Weights of a small transformer language model.
Size: 15 layers, width 224, 7 heads of 32, MLP 576 GeGLU, vocabulary 4096, 9.75M parameters.
Architecture: RMSNorm before and after each block, rotary positions, no biases in attention or MLP, tied embeddings, capped logits.
Training: a variant of Adam for these matrices, 663M tokens, 5062 steps.
MLP neurons of a small language model. Each row is named by its layer, matrix (gate and up: input weights) and neuron, and shows model dimensions 32-159. Each number is 128 + 24 x the weight over its row's rms, rounded and kept within 0 to 255. Numbers have three digits each. A neuron's up and down rows have the sign that makes its largest values positive.
A block is one neuron, or neurons of one layer that tend to fire together. After each block is what it responds to, as a language model described it from the Wikipedia text at the highest values.

L8.gate36:144154165151125104178086117131120105091168142073160149122154114120151127069154056150143112148179112090115061103150136130104109128140151083145141147158144151128149146117130146132134082141110155178146183108142147130107116139142135120095121144177101124123093135082134117124117139125120141138098118132126115162135131137113198159135189146112121138125139149169097127138095134135135129099108
L8.up36:167119129103148166149105136109121095163161133174077107126131128143137082117125133162144146158091111113170162146137150119142128108135072141162164124144098056162061110093125173148137157117102161174119156151106116143137121122130127159093114120118131143146144127169147154138126121103110144138154153152147129102110153108134149165153089125121135144096105094146146107132149097108107127158106
L8.gate104:111103080114123112113096116124139142149156157117158129137144104119127102114106117114104115155099105139105140122147142114133126110111128107123137154155139145152136077173132131071113055126155107136137132117178116120093141116141142144112131106139086095146096146099164115102167108109140120070177168130177068137150145138125100123124153093125119120122143105099174133121124120146122114099173
L8.up104:160086137146122127065113143116127101111122130135134143139153120116142108108092055125143132127090080104139107135089151152100163124165094143088127162082112101163076122103121120103123169133105109112108176113121137127163147133090124093087118142168136145091131158107102115130111143143171119118112131139122136143149152125105189133110150090161123157188112127150115116093099121134162128104171
L8.gate232:138137129106139108093168108162130127197135157165126135143179095129177084158101114117143135129167094054144126117118150115135114111111118089143129132140106111080111178119135155132145146106121118148103106107154122126198141117161130134130119118118151090122124142155162134138132146138129118110123127122141119123135107145139155156119156120115129086169119128139093174110133123109104143119155
L8.up232:096102155131143169132126107166142172113159119128103124168096124130124094072108097143164123172149114098127153138114102114125121138131099134119140145136126098155144117175103133115116112105109133188105134132130121169123150131179133130147165155124113139149120084098158146105140178164130113130152169140116146121170122140130113164124109072156150117102157122117178118159099126113141151147153
L8.gate350:092174132125156133099106114121182138108138157172135100112145108129110114103079083132152137149091177099139143125149108178088137148150113125134128110169125135111125116136142103102154123115115118148080166147144141161078115110133152142128120166151096130110141105181148117126115148175159154143140142119137119144207107143142164131140128134127119160128181157145151126146133116117109113084126
L8.up350:175108133131103161112097118128096113130131141104091117127166124146096117115124108114121118093140120137124108135089131150124116139128128088168123108131146120149131107135090133184108143121082138132141103167131166093168112153151173144144110142141130105098135128114115102151151133133157170136090108112137094097176160054138104115154133117149134115100154106122115116130144116131104139082110
Responds to: Adverbs and word-piece fragments

L2.gate139:140115110146142134146143101121159100148115160122155110110132164159143122100106154136097138081118117141127117155100117172144153131112136140166140130141113138152100142099121168124157109147139119114114130138138139179130168093086142153183121126150104130168161147128151106144095101101119147123116133126134132100165119145097097117096118110127142186104141164074147125134183181143165107102150
L2.up139:123089083126118148130152131142133074143100151094130116074101092135134119099118146163079101103114131137142169135130138161097186098134087135163128137132103108120099121121125142126116163157141153123106114115173126153134101120126108179148129125152133113106131137183168128158170128105135142138090171102123160110150104095141116131140108132118146127118137135099118143146129160115140094142108
L2.gate154:092130128127120156124153113155128131115112108150166115100151129094120118160164140155151104162128129130136114104103149130116116157111125141098120155087118128135104163117110168144132108151086148110089134112137168089108115129181070125171149168162121099162123142205117145105135107116135097185127134133146132131134122089124096098150089142148158108169112111132118135061152126115116145125154
L2.up154:112118119145128117098151206136150095149162119172200097089119130121172109144119131150087123125115164139156148114107093179103147085131134142084134150105159086161128164138164139156121076097118148091115138160095163123162102125131160139140144115103140127130154137166141119122148110131141135149215124114154105122077089131124112133130117119143120161177119119123129165132103130097093133142102
L2.gate170:136069105142120128120125140140155149117134087152158110086184116110066153109116134189129087142121132092128094100095107111130098128137143126109104144076093127152162159146122146123136109165123130114149110174100154137093082099204138114126113140145128134112086150105108140146170091122187111101088130147099132141125167115116140100167141149099162112137144113136130136100119125135127162100086
L2.up170:099099127093126117158146112111112169097164116123139086120105137147166141105147137129158145084157149123094190102128144123118138103116096121164146108125102127178135148100112186145105187120171144126123065140118130125136161133110103120111131117142122111153115138132117189120164101165153119132160144134107147128145095125130151114131125154121135146139115091102150112132180114129129161117136
L2.gate434:140125141113127132114179165143136143092171132105140154155097130150143157115146126114116110130132107117180145130163135149158169131142082115153080143120145116114123121132149153134099078106155138118150125177080128168142141132122130160096105155092131127165149174135128122139157173081111144164162100137101139091128143146089162089129105090094098137130136138100129075158091132126112139125110
L2.up434:125134144153115094128177151133130138130147145082109134143122117111106141108189130172138097134134107092099125099139131173143189111099107107159076164143102130119125159144163143167119105140115150113131100149113103155172131118121110139119129156140106103159153123131117126145142138115110115132122119122112124110099123129085133093143120085084149105138107122089134139170090132114109152116106
Responds to: Period in numbers, abbreviations

L4.gate253:132120165100172113109093127132152138152145134154147109123092117145139117142130126148137130087114154138116103141107095139148122130122115122132138140136148104140188090140112100114134115119156101125135181149132089146110126139125139104133128147105114155116137113105104115146133103151088135149072114088084146176121126114072116164143121166153137129108133176147182148140157149136120105119148
L4.up253:140127117150115135141104136163122135075111160103195108130093142114108091141094080121067135076140136136089133170151138116133090139162115112119130131128104065118138109137160143120098189097101118149121163124124096126125130108098096107113120137124117109114143130104145137112116169107127152143115112117144108105148123118121142093131130163089122125103133118157173101185134122110076103109124
Responds to: Word-initial fragment pieces

L8.gate22:103134099136181120149148115098131120108137164140128138158126130125127158088127077084116147110133123140118094122131162163147133162142118135145130079104153188151136099153128168112158140091098136157159181110135137126128099131134139138132149102144105160143127110126133125154115116163154160104123136096156157114125102123122133125078149138125123118111179126144131150092160138134130084134115
L8.up22:156160135107118122091095127110102114087140090165138142140111143146113132112101139111112139124122118126119166098105140118157060115129070112122079149150167150116112140112106119142136154130093121128143147165145143121133110136117124158164112095143138147124131108142162147160124110122095144142156130113137105147135142133125138151098150134113105133145154117141126129110163131170156157136112
L8.gate276:143104143138127143055139092095121110132157143099085129136111083172147194120143136121119121095164145184150156129149141132117135139144146105139115159095129104095129149139158152130108160097100125170155113131152132163149132100121123105080125087128151134112134148111117127141120139145136112167136123102114090135129116127157108105116147154140099104142119145126124134145142143163119105104138
L8.up276:125179104079144170143169116161136160101147124179101117140126164145107126130102150155159147102083124153098112102113128152116156150120087117087151117137143152089092099116098123117125128126084109160103133097179138145093110135121116101132122132101099137101091116120117148150124132124107154138137128135144120124132134122134170125147124176123120121092148163179118129115148147130112095130122
L8.gate511:114168143139142129087129093092143128139135125187179157157086162102077093148140100149107143159135102117159156150139149147096170096124098138154122152116118137158146101130135109146132122123128136119141138141134165137160144126173127137143131173099104180148104177100151090107106138142104114127130151122092115086111118100112161129113144138125124145136164114123127126148122151140168112106138
L8.up511:177163123148119112151133140125151116090110099077151136126067133146078121123124104165141098129137095117115144183115146167189122167083076103112150142151163141156123114128103139108125152169091107128105101144136119102122140164153123122142137086079117146152081147122145150149137113120109083150131135107125141134091124145123116154120118159133116136118122064138116134064131105124097131148092
L8.gate560:119168125170107120156162183094129110129105143129144124121113153132134130112136133164079154139074128135108146126113112144165165093112120128115145121145143154120162070131124118143136102125117151141120135101109111091099115127169183123149063126128130138175104117134121118134094098141130125128063123124130204117149116179134168128092129173118112119090130088128145145130117157113144076099142
L8.up560:090114107131138112127110127139123090096144137139154132077139170113135130114109107130132125139161117094131114151124132123105136073135114152139126124105120163158106108116159121141152121140117140149164156113144126140145107123153185172125156101093191090100105143088116144173112117155034137107135148094122113102174118131166126110108107149145127126129130128095130131081123114146148147119146
Responds to: Table header separators

L2.gate37:134070156134104127131146126089095121140113148058120184129139117087102113114148095088142112157139130172134170104161142156128102142122103165158137112084090086149112159132152152190114106124086128129099106129145154111146155144127107128164111145133120087134118132143137155115167124111084120133140131161112126094107150171095114111136092138094157119145156124119101124132105172097155117104103
L2.up37:140148105097137122161131162111157113135133112149126120150170176113081187147154144086139143166145105132112097135147097145157120106124112098128119131158114180142126105131137180126114112098114163114124126186140080157147125135113115128089139126152081152075163110109107096098087126159121111101119130137118123119149118064114113136137099113162147145098153100130116096148141114133067115075136
L2.gate57:127132150141156137108120113137132092140138153138140080152144122123103125139167136107162118155145168127120148089129083173112111138119144115139139075114138103113084150090128182126139143172067116078116092147159147106117100125197102144096096157139104116119123142145129113165146106125140135088142135133148087113081064131119129127131124099145140131157096119087125119127094101101135150139141
L2.up57:098123105155098183171154142165096147112164136098084145109159111105152122172118124115180107149123116143100112145128119109129106109109104128091177155117139132123137145110168132128122122122150119119126142091167138150101142112101130156078132135142148130103132103112106118127138099105134107092103135136138162127162146126137135112168114151136138101126114102136102148072118128143121105152152
L2.gate337:142149137127110139096101055097090092129115127094149109127113164109130128154146151117158122127112122188100142081137145137097086118127166129133106134147096102152076127142146145139152145145104181120110141120141145135108109069146121128164109128145123123116160144118093103107083122153144168086126118157152115130129090129140100107156073106130147102096103079125115124103136118128151103123130
L2.up337:148115112134098101096106115131142131111060127137128107089121130152127131169121142112137128119094120115142147161103143121122128122095095097202123145127074127132102133131147144124104119142114192077153094085099112119153142097109113131175103133141113094113126161195091114119143113113112169113146146120117110136133124136093133128138124120141112145118126124134105092139176098155098124159130
L2.gate377:179126134109123145104098097126107115152121109162150143144111141096120148167124095122131091100126137124176090136143129143165118108112127101097149134124122097176105133130110153077130121129149139134096097122115134125168111145113180100124085110165130158105178116156126172096129103151115146113157120105196131183173151145145131161112150107128104119150122149122143112150141096107119131118149
L2.up377:105152135081103181114131152061129147153135083156134098145137146137092174142102135124119084157141130103152117103153117086159097141093150121088128132143136125166121165142111123148113102161137134111094157147116117127147109130148158147124097118170121095151138130129103153079171113117092124130146153116161136137146125121157142155158118177102146072141116109090136125130107124088128169132137
Responds to: Word-final "us" fragments

L4.gate164:109151147112107097076082105174145136112117128154149128152105156128128162143127079136191152125129109141133168108107172095157125152090131146110113120116168130119155123105144123095133130150152148124143125173168136097108134159098145094138092124124128110145137069131126155064134121105135181113136108141145137093147121163134149134145126068131126154126158101132179138112142143117119094099115
L4.up164:151129145105088115095127088148146110143174112113144111116093127080139170102136143115172105141140100137143150135126112134111112114124128119144106153145106075140116198138140128113124119091150124073108136073101148121106109144174131160139151114079154133152168148135124135159099146095143118105131128106114133135111136162171124152139156107140136142127101116138112118142082133140161142099149
Responds to: Table cell separators

L4.gate571:108089136145098139066157090110107138154183156131099186143141064097150122146112168130146117099106174119138086085186140139159100145183105143100127122107162122124126152136195127132161124128123126143135167161112115146080118089104140130142157155141123151152143121148126150124127141128156119126085083100137136106172114119140126079140155089149129117123105130096090148114129122117130130114124
L4.up571:150147181165125122138147117098131124127091138116146127107142070143145110130132109100116121122095124126115091109163080125138123123121116115111150140116115109147173152114134114127137087084139068056162129131126133106103133120136156152126083129120113142154135105139126115160139145121143099121121122160094081077182138144138138137174083093147108123127155091107142146132141111139112153139116
Responds to: Decimal points in numbers

L2.gate228:150111144100088170141141113144127124075086107115127141132113174074128116083176132137153114151122156171159115156089123140126115117125099106126115135101132122103084149144094140168112105150084135123115120151103119113129135109133159151135149104136107142103136154144098140153133103113144075151102117155086093085132123114145161062114084130124135129118116075096135130141111113154140175141089
L2.up228:091101151151136117084088152110116187099153120132157108125142122179137139108122116100105112164133116104159102093118134162169100140117114137083107127117121072155130119094106160136116097122140156113119101125153128108157115151152145121112145094146111125126154145109108153150127120126123135115149114138136147108116157150120128108075153122138127111182139133137123136127153137123154125128096
L2.gate392:143141115126140118132092158161116111098144129105105125116085120133138166119119125108109142159153119135130151143106158141143145148129104080123129141147135146163137107160115161101122200130149164107136140103121126108111136121133123118124146110133111116159153094169104115097095125078151114149157126155132106131122093103150107153144129132120119109107108084118106107140145136122112105116118
L2.up392:135133109114156141129121159116111141126139121138118148106078096167126152101131133116126119137143096165131129100088143080131141097151105089124132088138123147201119130121115153127091159169167146116123127128123140130160150076114144133128077054140103118140119122168139138137110128080145170149115104096153103135129087157179112137146132114148134127137093126135107083111137110131131109080120
L2.gate406:115125133180123084121138151092118130149138141093141110140169148143185132072172137134192106120089138129147105110123146125136125088131125124087151090117109111163087156095095177104148125104142147131107112147180109120140128125129107154151146107076100115132117132178106143128117113146146135108081137143121151123125159140164137090102140161107146122110138100097084114133134109114175158138130
L2.up406:124124132145118099090147142183151159135114098155118089146157134136146160147143136119153105146084133126171116096147130128097096128135138099130114130127093130168104156127099216136108143058135163136097105103165076132146096143125118139175131169132122121124145139124105159140155127141139172128103155074133129174142139151138130160131142165168150132139164105143127085134133132114169141116129
L2.gate516:128153124110107132135129150139128131129108140115133121137128165152128133171145100108125156147115082112099076151119148162146149169132095144107097143128107148130152130087097101138110113110118108164118151134155167102166107142126159147180156128133138160117116176145109179146160142167061123109164119122123124092108097138158135096077156124096129142131191122074109111143128120125166114129111
L2.up516:118114148125127119135156095170107139136167130129118108162087111124106127155126152163146155107103118159075131103136130135144147144078080096192120150111110124087129132151129153154121079160100139101103191123124174114104089165132089101113171141068119156129122154175123158121126118172106107117146135165078105131125167112107148094102144121176150077123095122111130139137126147143109134140128
Responds to: Table cell separator

L2.gate106:174103125171129151173163145118111137140118144128158154093108128089077129153154119145143096122121167176163108158152171135101112128107129118125114118164132144156088179179163129185111132155108116120117162128121121176130085131131119129107162156123143130150066135101101110103113096143126141107146158187130110137150123125143125135146112124134148120140109144151161092110129142129080151140159
L2.up106:160122122094113134070110169173157139111115123119147179100097129117134163150105096108105110087115152100139125101153093124176117089090114105101136091145159116050115137124132137156125125118140136098100137133131106121104114157142143102098132129119153125130146078164149080129120147139073105142134128105171110104140163114108110103131157130126115141136126112086159127138143110114140142146131
L2.gate112:091167149172094120100109120145136091120117117113115147091135145164095124164156116134165092161168131125090151086087177129170138144111108130140112102136137115137132141142079114175163125075088093133110128161111146087101083129148119155125143105129119164129108121102122150081140145123118134154123115145121105156128149125136103131125138142105105123131147133128115132103119114115080108103158
L2.up112:119105117185087115108158121148137103144140109149151176117100090165094131137142127142132080197118140097112116134129125097148121131128130139114107108100108188120166121117125083152143130111071132090144133127127137106106152095145080131165149142152147149110129134154113154095145116140101117139108121184116135118071149100117107132101159110113129099125155143111132147137127095130132118119138
L2.gate486:126127141106116152165065111103158128131126118119128103122137106132176155121150123097138218135139096101117139116122179105076158089124108143111135100127146132113109150139075130142138126110127160105102109137121100127126138110126135106117129145074151131165152094104137116120103131111107143149147114116145105122122073102103173135091121116133093161135129122137135127126144084153142118131160
L2.up486:128128143112132146139136122095147114097121153073134156147132123100097085145143148134152144134123129075108153094111140118141121160116099085154115096171105120102139120149133115099145112088124161083108080119150105140066116089165142124111133127118126122171122127098178125110142127079145076152133141158106144130071107124107152119135108149101136120165121106131134142126130115132141117128128
L2.gate502:135075175145101119097126123119109108175127141091109181121144099092163149168122124159168113147144147137121090141143142092163116122159099193118143129125089133140164145130124124111108169189135104120129145127110109121141110141117071080153136121106125130148118117157110104094131111138138127140101121146145104115080111099138136098134125111160142121087102134158179104075134116144120110137144
L2.up502:096097137167111157152152135094128153133140142118132136164152083114144137111107083108148119154121139109136132114134080142147112148148103157105119078163138102069114144167156127140084137162140116107115118124122151107130093154179108100108125129128126128130115075090106161133159115136131133105114145132110126119084141137188128109150113168116112122161100145169172126101144099116157134153112
Responds to: Year-prefix digits

L8.gate93:156124115098109137129153145121167119156123140093143140126109139120121146105149108143085159135095135127152120142122127133119153142096112159159097163143117111171104141116157139130117169140167104136112172144128176132139106124173140145126185110054068112121149095109149147140107123156099168158152117085147149141135120146144157097138112110112109087150129129150142137085097107112103104157123
L8.up93:149166150145144130140154109091091141100149093145184119106087109110128099129113110181123129170134139132141094144120146139167164146087113113112147141131120073121122129126139136107113111111086101092104147150080139070137136105158148128139167136111156083117132143129153184115107114086176143102110100131140117145121117136196126133154117179124135138117162150100078136142159140151156142110148
L8.gate171:119130140109148138065100135147137142119155126138136138120159112120108170116119113119089125144155166101165112080158171109163113075130127087132124146113151123101154117163177133108092138120113102104161179111148155104137132139113119145130124121131109109100111102098141149166146097117155112113091127098133113120121126091137142107119176138145123148085092100130070166103101159102176080115114
L8.up171:130136103141161105101115123119145132171130118145149106128127123154117131123152161135134108091113121152175129090152125124118138142077125122161149153171127084090095128108148134146141109111128106065074180123120149110091155145152117155164130116125134106083114112132138148139145122130149134134109179102083095121124113171166142119142105121099112147121132106089150098150142101093190128139152
L8.gate518:113135151159100131162145143089127095132119174108140121145115143103137175151159123161137104155069164119148120155194102153160179135092137131089152167110123109159129136136118146111133126103149139080121152070101149161147149144104136163130140123151099151162138189137113121123122108125137108134080097118149136101105145138127133143160160163152118130102141094126139138147159115113119108147116
L8.up518:128100114134144185131149114112199108091159116155137115120114154120104134179127153147124171134115143118104169159155127100124173142091104125131144131096131138137119115088182128137113178120089175124134122099112161175136116144151139130112130112154157146131111135147169148161126123158106133101143125138086109117117118115100161112143141109153153127117151157119114156105103121118100126143135
L8.gate570:126165153148115133102121126106128134159118158128110178141100093128136132112086112129115112103104125097145093175135109140134150064116169103127086127088127140162132141121137064126134113117112146110112143123109108152143099152166139151145104083086132113149117105115137085137097097106141132086115114105131119147120162154095118126111150163124121079143109147161135157103148137114090120153137
L8.up570:083140122138067122084171168086127097110138164099104119144114120129104143132139167147160124159107088101154143155118102144089146145133128137100133162126124145094090085107153105133143151094118135140093136114142158118099104167146141156126155136135141111150111117133117143163123127121131116176136112162120129202131159121136132117149085128113131132094092137117118164147109126135115115176080
Responds to: Decimal points in tables

L8.gate261:163099128141106166111108127084164134128110145148141106120138124123146151134113144134108128107144097114130105146101113148156147076102123142126122148145146085155109102126099101133104176126102138146108110113106164147093089110114157138125114115142085148140133172134153135163126122089150082125125154126114137156161135144156119123129152113115102167141135136134125147084137094087137120101151
L8.up261:160155124133156145152095098152108129123134103129161093163130144153084154124149119154133135149165146124169162103105151131142107136114113135119127112149102153120125114174113111127142154157137154098161109127161173137142185113122129096142087120097108105152153088118136132142120104119164157141174152066106108153127130126131113166121117153164151189117091118126108188156112113131127131158179
L8.gate285:137123163119140089110147129166100140120110152145175126139139077106093109132127134134076141112104141185168110136145114151094100136113125123103096123108129149145136092129124098160098153114120092121125110130120106148162084103144113171120168118094094109134086121096165141160122118104086093101155142122156146137178119152121164135163148108163105173159179124109130128107104142136106103132168
L8.up285:138123138119135125094139134149090109101163099142159126130098124136136121093166123099135095155120106130129092121097104115098126140088087115106125125089119097141085127091183133138100120147113141127105126114099127173091094138119107134110158151111108158159123176152117134142130155118151146133135191096140129141129166123120157157190117122150152091167139104105139094095151125108197141144138
L8.gate397:199101133118148140125103155118156129119097141129091128115121112113151098076137117154101165129173153082129127101102110183140077123120119125159128156084081138157138138138115084100143100119172159096096098162141117125108107130118131073158155122148123159124118150118148088151059149153090149160173135126136112135145166110139140124092159123115104166127172120102117102128137145159131123099157
L8.up397:147113132168153091085088169075143120139117132135097134137097118135127073086159137121113102150123134117159128148154151129122156213149116092128133115117127147130170111174182107114143140138141149151152095131077125100127136072117166166144131146107149119135215144126109157085121137134151114152134147099149107149148138161164118111158094152118107126141095169129104104157063127106124107150163
L8.gate402:104067192149167137150119165105119134157115131102165147116094129132147111114135149167102113149128135116130122134106114078129119128147116145150128134132124113146159129122136144183150108091127088136177133126110055107138097117133121094085125114116157153102132148149110147110145167129095158114133120132126138132130195167162108143084125117120135136083146107138144128127161150106094118147080
L8.up402:100100124152111158136121150120123173118108122102134133140130176154117146104105130167137130144118133140118144141115099137092106119110103143128143123158138091164153092071139141121146152084117107120171120133097053141115134173151123111137143136100168126152134115122147128103148092148146118169129123130098123143099117150149142122118125126097138139091113155095166125080172153099096082163071
Responds to: Digits after decimal points

L4.gate432:163153117153136133090135139129138136116087133103070144118124095113084126119148117187136138071155114126129161129108120116122157130136125103124146085133144117148105110150116119070174103145110146151101122073123095121145168145125102145121133144161157113102114118125153151098130121170121116145168138085122142116124139137115142153103177162159118116134104136150186125113118142111161117147104
L4.up432:157112107162158122117160088120121135092102087114135119126155107151153119139104153199128137122108145091049141121152133108125145115149177101110090106148118133118151168100132096082182106193088137170125103133139103132155119109150156170125121135140182144125117129148130117136139108174132100139139155110108090117114165105127136163123133127129113168093087141086124075099095151120162118156096
Responds to: Letter K word pieces

L8.gate20:140106111126111127126147134126144118093140143133116104117132170123130111121173096117119125180132123174138133151098147108155147070117160140112094100116104155130105152139139125131108106137107084109103156129112125158177111125125132070133123147111138131147122119160139151078110099154089141108129106027106124148120109094089103104161181162112142133097128138121143133125128143121128133137108
L8.up20:101148128079164120137154142174156147111152095089161111118214132107158123125147107173153142105127092147169117160136160108108133118132106107124142139126093100160115114108116103123122129128137166127140139099129131149102153107135142183174157140104092162132141088098121135111112149138110132128173096181113134111152124162121132130098122116113144063170112136111130109114148156125137125146167
L8.gate333:131089152157157130109154133145164097107077150114146135132109167117110147136123107139141167132096143146146154123100146151144137109131103089116139088105141184143107154140130115121110154120166111125129147088161147166154134144096129114128130136094131140153172155128131143082123147159111094142189128105143153148154121147124122111164152176123110152137105096139142084094177110120152158122172
L8.up333:142116095152097099112153160157123167115108117085127117145101110119124101159118120161119148117136159132072137192112132096116141136131111145102100094149096150122168098164147127137127178140097104116123139095134143116144125162087111080141092238102140139118132117110143175115148127158147104130147152139097106119110115136122111119097124085151161109120094122169127099104087138131100116161168
L8.gate454:135148099100147094092139127122138098080095100123153107152082145101139115114124101162130093147095122155156114165172143117138144102102123108170158100118119109131115111170149135115130115128110118129102142144080137111141104111107128151138153107133120183134141133102124128129097117089094126108111165093117104101152118151138118178148136140118121144104129119112168123107104104151120130144166
L8.up454:097118092121106117119087145129133123134074130117131161139146134109172118192137133120146150137121102140193134178085136108139154168111136148098145144142133116154148127118141103101158149125150113103147137129118113124138155126087167124148086128123156165125169141088136127098109173133113104143116099115134107143069106155094102146118157131112121107095146162171110092191127128165092109127070
L8.gate550:112113134199142139142120121123123110155082139136072084118149164115097092162102102154127171143133138086113141138115094110138148098111148093127155107119118125138155137117101087105124127102119095132094129132154123159165134189126156151181116168119148121096185134140148175131160142143096144116133130148154154100110129153094133108113132123121102153089107148152120103141135167169109132089151
L8.up550:098123106134136100158128113135164121115151133095125101130146120127133168095138157145126153074118111154164164164124096092167142168079129123101150136138123118177086114170145130151113100114144135101125139092095131142152135126107168121100111118082164169131124086173128111123201137115114100104127152107146111113134080176148090148095085120152111133108100136109128138146115077146147149116090
Responds to: Word-final subword pieces

L4.gate316:137122144106124172072091164130126138075110092109124119124126134148101116163090119130124112153126118133124149125077133120122151092112097133128138118158110143126098169143152115140110150068129098094104131111104131178130137112140099143122116162126154147130151130117140121113087141093099149156137124135069158121118152111132120105079137158124116120099111095135060096134132159126109116146158
L4.up316:136148101167100142099137144123156119133165159112079152115128082069126131090157140139112144123103103098142179095115130126126121155160102123132107123129140079164098128115123104102117161100110124113142101110104173110103078137162109122111133106139111096156170152132114102118144121108100116139099124096134102110152124143112137161107130130118135130148140109109128107142125122137150100085103
Responds to: Closing digit or letter

L2.gate22:128143097144152129127144128114136122129101125101146146108107109176184186156126133125114167120135108111133092146099111122152131099111117093079135150164099153163138129134141104125144096144126139112120166117099078125152133145127145082122124132126133127106142084156162155131146105127165066161137163138118158112125135113146150138140178138112117130108121139128129109146121106131138104122156
L2.up22:137119110140130084150099125140064146134147138091149194104096119115165185119139129139144174113117126088181096153126093141137160116099124116146111111167116155127099119079122113160126143120109154118110131112123103185132124165093154121106167121140119144087135133118160124122143148114167112148168128150132142118100155158114176119119156102137133120096111148110118146083105131096108112124103
L2.gate389:109166127156109106118127142159158129164130097113131096089145117140102126091085108108142142117145110121136149130089175112125101147097141138075107153162167137118113108110107112095110149142142134152108136130142149144092154135125126073157131144148124109130147135211144113163152134100128162131146100124143145151140146157095152180068128124130115130102094128166099077108110167091159113113140
L2.up389:103115179134125136091150122132152111131134081100098095120128144144128150077156119143130093164131127099147124154074148115166105162089174132105127130122133127128129191121101132137111147112086125132085108115135134120136114119167096127134120158133128099125143143154110113132147132120148104133120128152114100146102111082103110116100105138120170111117137091137107113099137099079163156135144
L2.gate400:114116110116146172148115122139143114099137105126103111097142091175138113118143138104139108148133143114127150159078160093155125134139124082105113089140177114081126105154128135137122106162102128111131144109133137177168140158119101167134129113105126119153161178102193140119147112113149113129134133103130102119159128105131094155140207116124137070100158186146130146151069130105139096108083
L2.up400:135110118091116151141095114119168121101159110150153126104131102157101123139119193147094110116127129099153168124059146125142144097142140094142119137163158112117114190138103163105108136148129144156117088116130130152110112147106129164126122136131136093136112146091122101089142147094131134112152135143101139127101072109074147147130134110153119071072137156127125105113108116096162109109103
L2.gate468:198116133135144123135136171136153124107094109125118147125155091106098112152117100148105106182134102116079111148112134152139140130060155109158111113146125099117162135145091135134101160122133118151123149097083142159164117167120124131145154121151172127102152138107110108058106138123126114102095174132132134142106101126147154160146162161155127154140128123120085077121180140084118126163134
L2.up468:140113117095123174119106130167110152157126119148129120154100083116121119088122127089133148111117123130117086164136159119134152072115141116119134118158143110118124109120167123108092136147138166120137126124102110169147132120092173119098114116105159155156135148144147142103130142118129111116104135101145148070159128130074129148112181151105147157119145122157096117135119130128160078115110
Responds to: Initial K/J letter